python train.py --num_hidden_layers=9 --hidden_size=256 --num_attention_heads=2 --num_key_value_heads=2 --head_dim=128 --intermediate_size=1024 --vocab_size=8192 --hidden_act="squared_relu" --norm="rmsnorm" --norm_place="pre" --norm_eps=1e-05 --positions="rope" --rope_theta=4430.0 --rope_fraction=0.75 --qk_norm=true --attn_scale=0.127 --bias="none" --tie_word_embeddings=false --parallel_block=false --extras=["capped logits"] --init="normal" --init_std_qkv=0.0362 --init_std_o=0.0 --init_std_up=0.0362 --init_std_down=0.0 --optimizer="adamw" --learning_rate=0.00212 --beta1=0.9 --beta2=0.98 --weight_decay=0.14 --lr_head=0.00738 --max_grad_norm=1.0 --warmup_steps=253 --schedule="wsd" --decay_fraction=0.704 --decay_shape="linear" --final_lr_fraction=0.0 --batch_tokens=65536 --max_seq_len=1024 --doc_mask=false --train_tokens=326400000 --max_steps=4981 --dataset="wikipedia_en"
MLP neurons of a small language model. Each row is named by its layer, matrix (up: input weights) and neuron, and shows model dimensions 0-255. Each number is 128 + 24 x the weight over its row's rms, rounded and kept within 0 to 255. Numbers have three digits each.
After each neuron's rows, "fires after" lists the tokens most often just before its 100 highest values on Wikipedia text that the model never trained on.

L2.up341:097116105121131119122151132117141124144119137150123142140171154124110141156111126151146076097136098079133146133131092180105119090159111136102167131140149154142129160107112149119115088123093196173134184136118118154119175137159125086170155097144138134154153129127132163103110134113140093175110110175127122120144154182137115123115144141129086144160089116146096169136120093085150147099166089113130131127126169103136120144108133110148096112113134131116088128129116132108155128125161111178154154097128119113155133167105187147138113109130205142106145146126114147080144119106116124126125116119090080092135168119113125148098114140085116156129119113183109121130123120158102127142138110097107139142095147138113142114113108092098137166129139079124133119096119144117124114128155126
fires after: "e", "a", "di", "al", " Ne", "ru"

L2.up99:135100115072143129137128138137126138123098103088128109147144162125112152149101152137173124133165102120146121135118126143127111104137139125141089163087125132187156105127100109114137109129140130137169117121161113145093130136106122077173156126131154144174116118133106152117151129128136110170094131097121118143137137132165114119175089114105148156126116130130097163112161122102127134123106142103105130125098138109091141164149133103133137062105108158144120110083110147154118142150089110152157172124151121109159148129138084156103145122126128140111118111154138159134154151106125092081131151075082134151116130141148138171150091120183135142123167135150154120131119104100093133100104140150158161078115109187132133127091133169117123150172119171118136153070135143185097115133136089
fires after: " N", "N", " I", " L", "H", "L"

L6.up721:134169138125120162131137188083112174123133107138135160148139085107096122127130144100117121109119166081125118153116122134131123153127171144108129140170126144137102083099118097106143131106089153141087136158156139121125151128106111136114091156134178151196160099141113152140120093130095125140115121118111159106164115104150114119118134119092091141121118096104164117164156127123134127114133098120149131115174101120118133136105152132125104145125156127160147156105129124111115125107135133136128094150112142141142172104057137177159151128138105106123136087167144163125085150114126136165122108119116146146122115113149142113137184117117074145173082129153111148102160181148150074136112124121113129117144156152117102128146123103121095153092162110135152127115139044118111154112160132
fires after: " ", "1", "–", " ("

L6.up681:135112126108106092131107098113144136116109090099140179118120115118156078115131081147116121130094155086146135142100054116122108114126157081123103151115161120120155148101081140116127098083092077159145145177134084146117160138148128139139163114118149131086113111159137141140125138126082132125121136162083091147110116157143077128159138107087109134124168099119159128118151180100138159127135138101139155127115121122106130152145148136181104100099150105119127091137169112100106133130133173150162171120117116129155113148138152152095148136101111136083119124134154160132170151092122137173094141173142082153148136103111130146111153166137125128130143146126112170129120074101131130131143140163152150129123112160089123143112098120114151120133156147117103166131125140167137127117115115
fires after: "6", "1", "3", "2", "5", "7"

L6.up409:111140103142134126148127164095100102137163092093134189133159123129097146135093100133097149192129160182149164132086067116147119087144127102056128102124118139191121100111130143118121135099114147150134110119148109126157181111179124129195110089142171111148137117137142149113160097129137134164166150116107132096139137143128123149151161133111101143132119118110100095151133135107140121139111119141152142100127141124142139136145169140134080118155129140125129133135151132101118113127126134110159128119131099117133118115120154177133171101144183127146123126122101142130114077087076131149117161109148093202147128097147091138145146122116128130117145116139103103136139138143119144128140162133104177117097119115104127091136077101134155123142133184112121115118093114105138107118120117
fires after: " ", "-"

L2.up854:112121159041133118189094151131128167142115070149144166140105131130138146150121090158117120096166167099166136137099144137129123087106172161100164158110150127124132124131131110112114111136160152108118094110136135132095097151159112135123144136137156115150176091126132119139147078067148129151130135116107150146128179144134165104129116115123149148086113135161151148154118119143112116104095126085093124140139102150134132112126113096138133112146119133140092129148115137133126076128124125116134156140123157121109103146155119126103114147107172194102120079121117151141083125088127141059112109099120149149120185169115163108157123131118088145146118105115077107104119153111137128125125181111120143136119089105130092120138169117132136165123128101145131116125122156148102132152139125
fires after: "\n", "|", "|---|", "|---|---|", "---|---|---|---|"

L2.up977:132151138100136141174132188134096169132173123109147144171157131152148101093131164152135115115147104122137106161124143153148086141122132098130116141148134148131117143126146163128111109111081132188140114112140171121139134135127150085126052106126133124133114122155144147117156110114122155157128127130157149095141190101120119131137114164113093149117153131148141177170148125154111145052131155116091095139113148165114115111093114101118108114114118134135115153087095176110135112087138115140114130095181102106152132143163134132142131109135119122154175115086112140107138136122108177084142136086117087159159169141126107153153166097143080143150134113174149134086114145130092149110101120110090163118127124136151116132087156125131147123128108152140146111129137155144140120154146126
fires after: " Na", ".", " Con", " N", " Sa", " Mer"

L6.up273:083102123140108111129136111154154136129145128136113167134152115109136142143069140097163135142138120084126150079123094125136132127123127121095077117143155130097107131127153125142153134093154121135109131093145177117149128138147119145149086108152163120134134037142120127138155125116122100103108131169173151100134105093149154128112108175134105065090114133145115149171113158160143137171140129137160127134171088149155097122133157102109138151138118130185147103126131163138126077131111112091114130114132151193139143139129170137129124120095115108168097141118123128102124098133126125157123166142165089120133122158109133105102083128157090157108128112130119105085105179094118103125118105148117118104109138131131082132192119134148121128113133164119131102128142124153138143182112122
fires after: " ", "pen", " (", "en"

L2.up419:088145153120075134180115171106103144142160127121120159203146119151138117166114129144100133122133118114119130116134078108114124137104108140130121175128139123128186110108120144130138122086088138142135144113138161116167197124138094087159134088122150123123145107165127107096139099096126102172152124127133166105147114139127103139139168107152087127150102118148133155121165151104142124096128116149070116098161134149155103149089124071122144134119123139147152133126107152131129102132137141134138117120110129114133117104143134131138179150119136138119111095103147098117143133101067161121089131122099086127117136138088116152138130122124135153087119129094122140125117075133108123152135144085133150179119146140094126083101147106120131154093140197103132110146115119111111073133073122
fires after: " A", " a", "A"

L2.up236:122160151098101150137095164140170141126105077113138157121163092166075129133067126075122142127135156139136148129094098110104092093094151106128146140119094113154127126135073119135181149122095086112098162137123160128115103114159118092150142056133134108126165113144137127146162130128132118106132123152156093134135139110152181099138115096141096142093055135157129106122124115173159120142073128107127114135156140102141102181127155114151107121126159121116142089122112124137135126129159139151149127148142127125111099142080158128162130149121161138129097129109135139147120127118128122086088125115112110129139113121143161116146134164148126104109122138108069128120130146140080102140109152108127158105125094117143059136102100105133171153110110157141120139133108140119143152172139122
fires after: "-", " and", ".", "=", "|"

L6.up148:138148130136132127143130132167162103140103087142173171177143082138143111118108127126168136118125122132120118142112164124128116138129127145160150133105150155117145122089136122093097115127149118140119137099149193198124141116133111093115128122141176147143167098172094123142158111043110112121131128175132140103124129098113110102109131162167122113118099123079127117136141115102136120123130149067122114118133119143127110102145111145137140113154134171171128173105129147123116100133120190133119133103128102076129142141136104154146122150088110121153150148137137124122139133113101093111113136126121162123139140115103153098136137151148076166168171155129081066105183119157129115143125135135153160104164112099139152149151158117109126183145133126122120147170096134135150076142141127
fires after: "′", "°", "3"

L2.up735:101135123107104145109134143125086109096153147093111179162123108125122118140131157122137127135099135071152142128140129135140173131146148151063129147122122142120129106095114127156128110105119135112108159142130137122131183144122151126134102132114160104145142089110113151118107162114083111110162153150080150162118166145141119143103146099077093119170179110082115168150099135101179157108107179128145127164141119138133090133123100153140147174126142138106186077133134160104138109112105144154123150090128096142112129113152178120115179100077111157120137128142111118081142127125113118103129131091132162132133142139132177119165137111166122172103146174135123140163100114111137126093160126107153103154112106116088116080125109123125110109112130135119154089120100127161150107116121145
fires after: " ", " the", " a", "st"

L2.up225:122141118118086135113156089110109091119151104165113122127112124197132159156135074133147139171120144115111132159109109114130113140118181114133163115134112117181110081101099091150169137106093145118148147142108165095115104125144115127117126106116122116096171138131129114126147116139089170141134121104094154091079134137166139122151130093104117173114117133118159088115150125120143111112125109074114084149151108134106112101155156136190115125104126109146127152116111166126189107131167095128119142106107186108118127150101101147123131117143172129101146163137126116121123073092127162108119179114110121131120111114161136155162103120122167150131125090130100100131104138084128132132132159117099117149174141098112130161183143118127139147137185117112119127107089144124131119133112119
fires after: "\n"

L2.up712:141111142102114121117166157143100119122136133146144163134149151117102150115114122172126116106141123128138163138118119147083117138111151102127109131125135169116127130137122140138095122088118104172169156143142151116166144112136119109132093090128175161170149092143126117148094145106099129118144115122157119102145136094133097157102094130094147119128107150109073126129190153152112142140137144122142134171116147146153103135145116117105110131148168113133135107124165140149118112062169094186186154136131108129122159107117128128160167150133154134126116148130091163127111142130113153115112164112142117146107142143165139121150102163152124158160171117136142090104206154131130115127075111164124120150079081154103099135152093105102115210112139164104106131123104124144126108123115101
fires after: " con", " pro", " ex", " Con", " C"

L2.up56:130135095108092142144091121080110136133123064094147194146139157160125105126105121142119145113184172106163156134120088169133102099191109133087092112135084134139130106139124098148123106101124133152128128161142112141134161131100103122147088140103156128133175100178140168091173129132111149114121151131115141143129139134134143148098142119101063102110131135075144111166116120116101144081122112114123169077143126125142073142137159133126124139112141150109122121136151132176114127135108100186139157125118099152154128159107104132122152112147131137156136137128141103122100115137133131154088130130145076128133116098150107102094120086140051168153109140114115149100087140091125137118136128152148130107159116148136099158137127124106131133099169111155127111133119110137112145117131120
fires after: " "

L6.up579:131113126119142135177137150101117148149105156146138145154142109132158152169064123153115130135179123115145121082121138131130169174109117107090107126141154124115127133105147161097110112092093089120141158174141151106111119147158117132172061102150161138157200099172153121134135117137113140160110129150124132125129157146135165084143117115119118127095133135144153113162116132138117127107107133150131129155151144117142139122152095123143100148106131106147101108098130129124095143146131136081115158102098158087055113161094160136116126131125106138065150104175120139099114157120139108108114139159112089129137165095147137106120146106124089148127102155159089129058120146123122153132121156151140121132158124137116138080127125099127095158132122123072121169112159141153117098136124122
fires after: "1", "9", "0"

L2.up216:117131162113126137174132166084155104146080135144146133141144195141155169153144146130161121151134146138139111152108077149119115130118120146143143157081106122130151148185129142129117075115171129093142122151069147139160171117116118102140127149124148140175128107124112170147111099105140157137153118085105147163123142122114134110126144131119131126128107126133061158184191181155089136110128108102140145095153094181113126165142158090167140130106179173160140147127102125157123090151087133122143094145102121105123121140158136146130142153118113128114165109076131181109148103123113176115122092146085112122106098153120151110120135111135137134132134121133124125135119103098129122131143123119121107143151119151094139124146122129112118125115161124098152102122097112105086130115150144
fires after: " A", " Te", "A", " a", " Tak", " Mad"

L2.up947:121138137120094141159155142087139098149139139110074134168138118124082124099126136136125110126118116092124157149160062130133115172112145124076123149129116100129093126159141095120145156119103151143133147138157153139109152158085125123153087144161160119150130102135118159091153123156103093130157119138125159116150154150144148156130100116108082132094142162110074155164125113119149099071106124116127125116121110146129120096124085151112078107061138102148133157104128140078087071163072139112136144122145139122109153157117151092112137149094112124142131131141095146093145117101146124130130139137152141149143131130096147112168133104132132134163123100118133133114140120122125152103197122145123132104140154142141105115120123155139140145162111103170107178132147113193166135149104154
fires after: " ", "r", "d", "1"

L6.up194:137130100092094145130104128128110138130151122134101160117134110130137175102138124126114120155133137162163132150087106154136144141111115092124083108123089161116115114091122113169123107118141086149110147146125173127124136107136091120149063125150157129172142100112166184132142115106121114110135088068182154159124133149135085121145123139146083158121124146119105152134120133139118135172137076109129087148127104136167155156133146108139094145098109134140114136100134156151072141142161143113104127149123138126149138134096112145100176153105110113083145091100140149122117098133126171137116103121140100143129185173145127104174116130118113147118127103126132107150088158150125138102111148063133094130122109147079103154107138079107138165159124131148141157112134124134124098083084137
fires after: " ", "0", "|", "9", "–", "5"

L2.up759:107143113071110096161121122076141150149105057152116141119154166149128164125118154109156176142158122118168149157122084151118103121183114126108153153137128140166141139116086090119114104090120151100135135162108158100123125084137136130110128142097151083119153091137121172099098119092112106147118143124109118133145127160148097119136123140117118129162159107124127143157124121068152090102141135094091111127159123127113135166138129117122130110174151148143104096105112106112132112103120134168119149152131134127191105130125121141128129112114165127067131135116176157112100118095114136132096130118085113164171119137134158141182141106161100145131150161104150155147072145153100120140165141117085101157109144148116106113121127158119143153137131099132142084132123157108103117111106131
fires after: " was", " did", " a", "E", " G"

L6.up679:132113100106131120165122107148141134164145150120135146114119085141106122143102134139120112168170180089139133154135159161103126153127150135128090127145147177172115085130098095122170129119134098127146131076149141159144146132150104124128094097130150131100121126145149129086148153086061175143110130158125114132119119126147143105149124150144114130183161165105170144132136148175112171131134141082106114123113141158134134123135122146130117147151170150176120106097159097138115147126153110129118144154122079122151105108114148128170135113091111148129062121134147166151099079125136166112135114101096129139129144114149117136117113132105063162146118122105167070145122102120095092162135132140137161105111108103113149110160100129089114147135138140136154150140127179143144096160104122
fires after: "s", "lat", "box", " S", "es"

L6.up8:136170093143127125152166171104211181143116131111131158170145139106159135114133124120113146142120162159123133103125071149142142120203158110116139142161134121104136086126149125130152134124100135151089126125177109168075118131151144136137122115127130140137112148150127158121140122109121137149158158147150117125115096125116106085163141100124156129111109121160136126132127122106208148115139139125113149120140113150156117147084157098119093118117125130133153092120112124110125113121196098084089119126119103148169160130119127156124142118107115170085138108108160160139129084121110131139145165095132129120156137142114163158168111140198107173130115105153149110125096156126125087106163140126117116149109106095098097130137127174145127137143111161112135125153118152140110120094160104
fires after: ".", ",", ":"

L6.up253:154165083101089092142136146072138140123147132110107133098132122165134143115118132075130152157117160123127145116148119111125131157102123173131164150148127183115145111120158100110101079121102131180102087115135163138137110136106159119114136163109145134151132092177147127095099147090171140144137082128112107128145145126102163097109130144116140136121106107129066162105102149125183126113094162097121138102105134102131139140105159121154101101128108129147133114117124116119080096092159133124125140127167137148118148121096122125127149109095124136119149144153086149160096146148157134074142154158075115167119132104130105171142123152130129137100154108108078133117140077133112139110123123165122113129087115138097123095150149129093084144143084124099078133148123105100133142099130154
fires after: ".", "1", "\"."

L2.up66:102108106135098144156157115133117118139115139148116144177177139135121111129148128171146079135150114120115181114119091136105157110154088166118159138141110122147174123099157150152149135094110126103113153154159109125150131149105145114147107125145142144165143081117100161126089102132154096188115151116144133191108173139145117127099121132109105122198144131153110174129116136132124097113132150122108113099125166153158138122137140129180146123098148119158169109102092152095123103087146078142154116125183158120136112148099160130142145136105147129134153155129145168131126116107099121123111134133084097132132129115182126090122121117148112155102131133143095181113103139127124155165119157107166185118096119168093105143136138138137149142105114146144105148088101132129145113160142107
fires after: "al", " ", "ar", "e", "em"

L2.up409:084093141126133087131111071120128078136104149110136182201113134122089144143121091156167147116167109089118136134131109166150115178106098131134106129135165120136147125133116127155114140084102109133121094164140146107106107142084163116120107144096169102144168085187121157146110087111061156156129156093133166098135115120159127119165129158157071124148134149123119137157114141107137096067152134126119115123112116132107127124100144128140139072136131143148149120108097147142098140145090092149170136109120114134155114158138167104132146112126113131128164151134169161123126136133155118147130116101137121135124123141148121131137152132115124156137130131107122125130150132146079141097165137123145140128126119142116139134106091159086102167104142171104108101176122105124128118102085103
fires after: " ", " E", " do", "gu", " I"

L2.up611:109108132113165106162130177115096144143143129077133154157114121144090116167096106136132107134157124110144182100094113147117121144154104120091158124129122123135157135130152158148131065114083141164161139152138104109138158171168088123200109117107123115130113095133121135105148091139126103138121123155147126190108168137154120113074142151115152123157159134121151145134121140109063151142157118130136134129122142143144140153143152127153146149107153140121151126107137143121141159093150110129155157124113091129145112107093114134122121135129104133133140151170093119138149126100125165160085134121116109091115130131137135135130096096118096133130158125117134147075175089174125123102152147091142147119132110123127155097101101081073097142115119114145140150076156172149165136173097121
fires after: "s", " excess", "vers", "in"

L6.up41:138112124108125151149137132134109123142100124178154172139099137158076118100133129147135088149164147126117102097119101150137102113148108094081125152107124139118214120071101129157084172145120086117143098147127079152139177127101084107163097141125157126138131094132144121143144168123099116132092100135125133134141133111124095134169120167106097110099113123130113136120124133152152097120082130117158096148143107134123148105127089113140142163097187087152097108105145131089104139157115119132131124125119161130135097144170123127107113135149120166146115104155158181098170106124098116136147142103129082105142137176123127125099156095127137135111114146145157157090163130082143125100093131124160161124133098107143140111121119115145121141118173141146130151100120111138090137178126136
fires after: "1", "N", "9", "0", "8", " ("

L2.up891:099166118141124133149113121148084135130141142143162163157105097143147119149128089149136118169150140160134134120116162143128152067115122066140128105123131150180130138085164125123133124113121119136165136152116101136120140131136122125133115120169136148146116141153094157139128157106122147127150126151095104135121129112154114084145115097132126095114105162125173124163160170102142149123161143115126173088122092167124155144120117152100130142126140151073134139113154118092144183148129104128126110176104134149065133140114139140089133140109122148132133076068149134126140067153118111118143169081121103100116105128147125099168138109220130122121136128177127087108118143115125129100128104117125115097169134095118127146130122136115123120121117161115119137144074140122068138155161140
fires after: " "

L6.up422:103157099086125103114134163124160151117115103121168150155135093132124112127133106166098116129130104123097160122089099124121116083149115121111185122140129132110124129170129141108148147148104164137092159141111109148134126147106089136105112159144122113131154112136065156109112120139118153141126135137134099150166164142099143123151144113104110049134088126111170106146134138124172123091111130131101132060116113164112143131124131123129133086137159175147152083139123134131175134120118134096104143116095166110102114118126142104121104106106135143151115158049119134145104128131121134172115136140164098084163165191167089116134083114154127143139113123133129112147134102113132123121120142109086160122159085104112137153161109115132130164061103126138144141141123106120128124119138080
fires after: " the", "1", " ", " a", " \""

L2.up258:119116117066156102124106173146107146142074157111126120165141131140128117115111159096106157097166153127125132113096094156144088099127102109102166171093146121111115103152126114118139122138122128120113154143104138150118152100118099120129142139119133115126174109166157151059057139101087121151132147144101091120080179142135153117120136109117076137117151138146091115118135145113124152130120154080133104145127120132136129115186121099165103134146147172145152083125096100143140144134119102158146154163107152132124109133130155121141146136076175142116145114167129155126131149132083121159109121150111123100132160122148141138116130131133114128136149132112156154179144095115135141144103137137144122132084081107140065122113082117145071129135128139140150165140129146134098143176094136
fires after: " (", "1"

L6.up919:104073071084148149174129123104132150110131141089119169123154105146160135200095090087134133144123114148195148078114083131093143101121160097090118164079139179143143154148110133104111120114121131121140138150121162139136139149161129120161127129109168178124124121156139097102135112116102117142149160127165126127123113087134105104136132128144099119108149176111073195143109118134158115135151164131146135123153159136135143112127135132140181116141146133123122121123151163124143112126126132139127139161135154129125084130148126147100137106100108138137117119108130135083121139130133132109088104101124129136126182131124134122119104123130110164092170099137155154077153130159083129112127176107146119136152155130122109074093134121126079170118082130154129154147148125119123137133147133
fires after: " |", ";"

L2.up705:139090135136119139135121158160101147124141117093123152129177085145104121124110113095103096118172129127122122119148138144139096112087094125111091138149066143140128085159103149127166112114122162153169158133102122144134124186159115123199107155086143136139144136159157127127128084137127163114139130152087114146115190135124131131083126126114151176138165100148143155174089114130107112099093132140107151110123135114126125138116103098134107117117144120104123114132153135151109152163078142123130111136165162116136073143119136163130188138123146180143096131133174143080120128107146152105133127102116156129107178144161184143125113090110105154131176128138096136119130126139099128123108162132125128115088143121089127165116126126116167143099110097135115122099155118131107158161135108
fires after: "–", "0", "s", "-"

L2.up87:137123131077143148150121129125120136147195149112138147180128135151104150149063123110137118119169095144144134116119172161099091097159120154078114111163109161149145125138131086136120087130099110170121120137174139120143127170136142103146104115115114120136165118144155141148129149086103157155141141131151096160074119155170090094122131108151130135134114105135143130134153165114127118129140198118110072125155136176098145165156149137110110126115168154160132117136132144130145125101095093132129158151167134130177102123129096144096169125139126126089136177133174141096117150092108126120114123116094115133118114113141140178195119080170117135154156085136147107132125085128119127123107124128146107116115139137128127109151140151137110130163141131133137110120151162149103113127163117
fires after: "\n", " N", " ", " I"

L2.up155:115117072105134146151127159124135143130079121147139151106138148124123126159143095124142183154183110110092120149148099180115143138118141114112120103126142133170161127130103136103079099111138116157101144131125099131124166136122175103126143118116147135146124084151098153107101135113075132129131100094131152119130162121151114107127113115156128106142121126107097149126169131106125136104146116084096157096124107088165182164124139126136154073142123199151143125096133115066140135101091146089127106147144121140113117125116138144105158152112160128113194136135140141106110151153097123100129098148099104137174087128089126134148145149141077159072104104145117111116119145153137114120103129117095141154137113173148146103127137155147141130140149117181132095108108130130086106161116147
fires after: "A", "H", " Ha", " I", "E", " Ka"

L2.up731:103208135102123119120140107102085131105125132141122123135111130128144159115142141122124130142158181131136110141136165136118118130154161093095092114097074156117167144124121147121125098136138119132122176171125120123166127112110101117146122124158134142150099120126147132159110101133133135112138198132135149142160136135131084133130115126138112152167109133143126120134113151134094139138130134088137134195118117136120142107142180129126140128101143157123118117091104148083135094133132107172078148161170105144097132145104154148141169127157095113077138123150189160107091083137103130100117128116074135137114093155101163133163116113117134150139118137118113123144138175095124084134091093151122112138096145088152067124137124143098085133139108160080158150103133169140111097114111130
fires after: " Mo", "\n", " fit", " Qu", " G", "Mo"

L6.up508:126135103129119152133125150058114158159145113137130152139159093122126171108114114129114155133155123074191095164111111092125103115125159126142139114123145129131122131078121122087167147140090126124114129156121124109105134117119094135147129166125142106163141091178117091126139100142130145188160117146061116119136164191129168124107138121123078130127112113115136136170127160141127116133124160140121127089115154166107148152177126148109144144124146079154127122142102140140137114166171106122097132110146113113117186158100178145140164103152152171078135128093148133103112127125122150120146145129089109081143157100156153112132115151117130148096122151147108136127097145118080112122102164133142115122136143105138132139135120086124107164139124152090152145165135175109094120127156129
fires after: "."

L6.up848:078133103102118098153130124134155117140112129115120152120161118157113070131127147153138168133175137120146154143103071166144139103092123153089083133175097124151124142090150114126125131069120133104094157155136156110137144140147168154144076157094125118158162115183130117082110124139078130086135130162121149120146160139112118109071138095156135123153151144111050143126127157106117121099143157136106114185121120142156117126118151157139114121089135075119117113105167121112118139150138118153155138132152154098108112154125144147158147129084151116133117144159103177111140132116111104128101112146146089169174132119100103136123114146127095112155117133116158136144090099129110160109139114146150120111104125118134159132152089157110120148162123140172126161143136159113144117141108142
fires after: "2", "1", "0", " ", "3"

L6.up801:130123152120141128160124170131107139141136088126134171132146111142132127140131111094123155124112152107118153117124126137135129135136117123097106111163138130150108116147145094138154137132136079154122129139152146142110160138134118086146124132124155071116196098124112160089153117130136127138147148128171131093083142126129089091143154171143116177152118153163123167155129150107168101121143163132091125160125070125129069190123115113132161114118144145145125154090145130134138107140113144142180147120121106146125129122155174096154116130134141085117134092152147159142132125113130107076130155179130139104110140147084158151119111092138139130112180126147103084118138162083090162137103152127136120128166154110099112129161140089088078135150113133172130149124127081135129135193102142
fires after: " is", ",", " a", " Romania", "),"

L6.up794:146142152147129109132132141082121114098122139179134157129119088117097133185123115155092177201175160142110112114130082158110110134112148140090123119117120184123110124136130139126153134124091140135120138166146145126093141117114089150129086152143170142142130144146141138137166130150124138111149116158109113091145157135147115115123163116150115143164115126181167125137155151101153161124153146142102118096146122167139065127146120153166116114093145095145138079109128088169110123148190114155125151161162133167114172126139157155099130137108165152129145141120115140096121096118104130124104136113142081119146116138138140150129120142135130145107147144110102161111119152121130144100149122122155120138182175128123113115165070116141157128175093176138115108114156108145115113109118168
fires after: " ", " to"

L6.up590:125120118093110117143117127095139123137109117164153122138099078082106133094149122126128087109135137139165179098138098118139126150129125093096160097086165173163135124106148131097131152146128140134182131142163121120132164113154121156150097112147139115138129091124092187068115122127120146151119129159136110119108121128144104118137153116086134133154100118184152185149153146125153138126156130118136127122078102140105136126118126140113088117133144171138153122120085124128083059133128119126149114181103119096132132185119122155153128153121143164102102127177114157158081104120131123119120146189118143140139108153127113142111135164125134128134128138135121126151113122141131141148118138114167138062114100121098118103146151130108125149093127145081158149143163162134117122188155082
fires after: "\n"

L2.up463:120142130110157152128107118088101166114136157106157195201199132135138101112106106095145141114160099116139220097091127146138145091143127120073124132171102116134110132140090124131148129106121150159134112114157163091121116150124146155111129168163183150148140100130109140112100162137115135110166113103132116142135203093105133156128119104120123134131153155135138183180120160139134150070168129132132153110144149119170072163125140109121139148146147113162121102116137117114109091136133106136130179123135139114147109122122106139154173174129118121148126129100098126094129152124138153148096129110136127105112120110153150124145149112139130153143137139106113130146114114119100139145173118136135121107118153143121108120105130132120130115099109140135146105131100138140088139106162183
fires after: " ", " b"

L2.up654:100131167048127106142124149117144136143162109080130139130110092087117156132117152111111071107175123151135195147114129144098123148105137138116135118161102158139115099108128107134142135095143092155174142125094133130148125133110094123146138144108118115145154128167141134071100147112124141154114128141117110111088144103132131149116113147126142173106124125162118099152119120143161119129137133095152111094154080132124159129157105096141108130159146147148134151114140161107118100160110104160128147147106132119089131142117125139156136131146154119103088163143087132132109101076152146066169157089135156111121123124175133135115103129098101136122151128131122078135128096129091116113111145143125198140121079090117131121120088143144131177128120138140099108092145125178138136188101127
fires after: "\n", "s"

L6.up117:109154155136071097169119097141120126138105127150155148186171121142104126152102120132148139116146136158143140088120126116131142124129131119112140185114105144162135152123115106119123120075140082149082096141180110155131136132120164125152114135154190113110116126137137104113096112082089168129128145131116105181091154166138144108130154131177140129146106109155105131117111113143136124113108144090150121115144101142118146136118129189151153125147142160134126110152139117148153136153121143121178143140106150073108098196131103141134133098140106156162116166162168145151105107117106104166135091123129180123121099117115142126088145120137123173115094114160159116141119174097108102108093110094128099089139130113132121136108137160122099179140120145137120130153149098102083137114145116
fires after: " |", ":", "%", " population"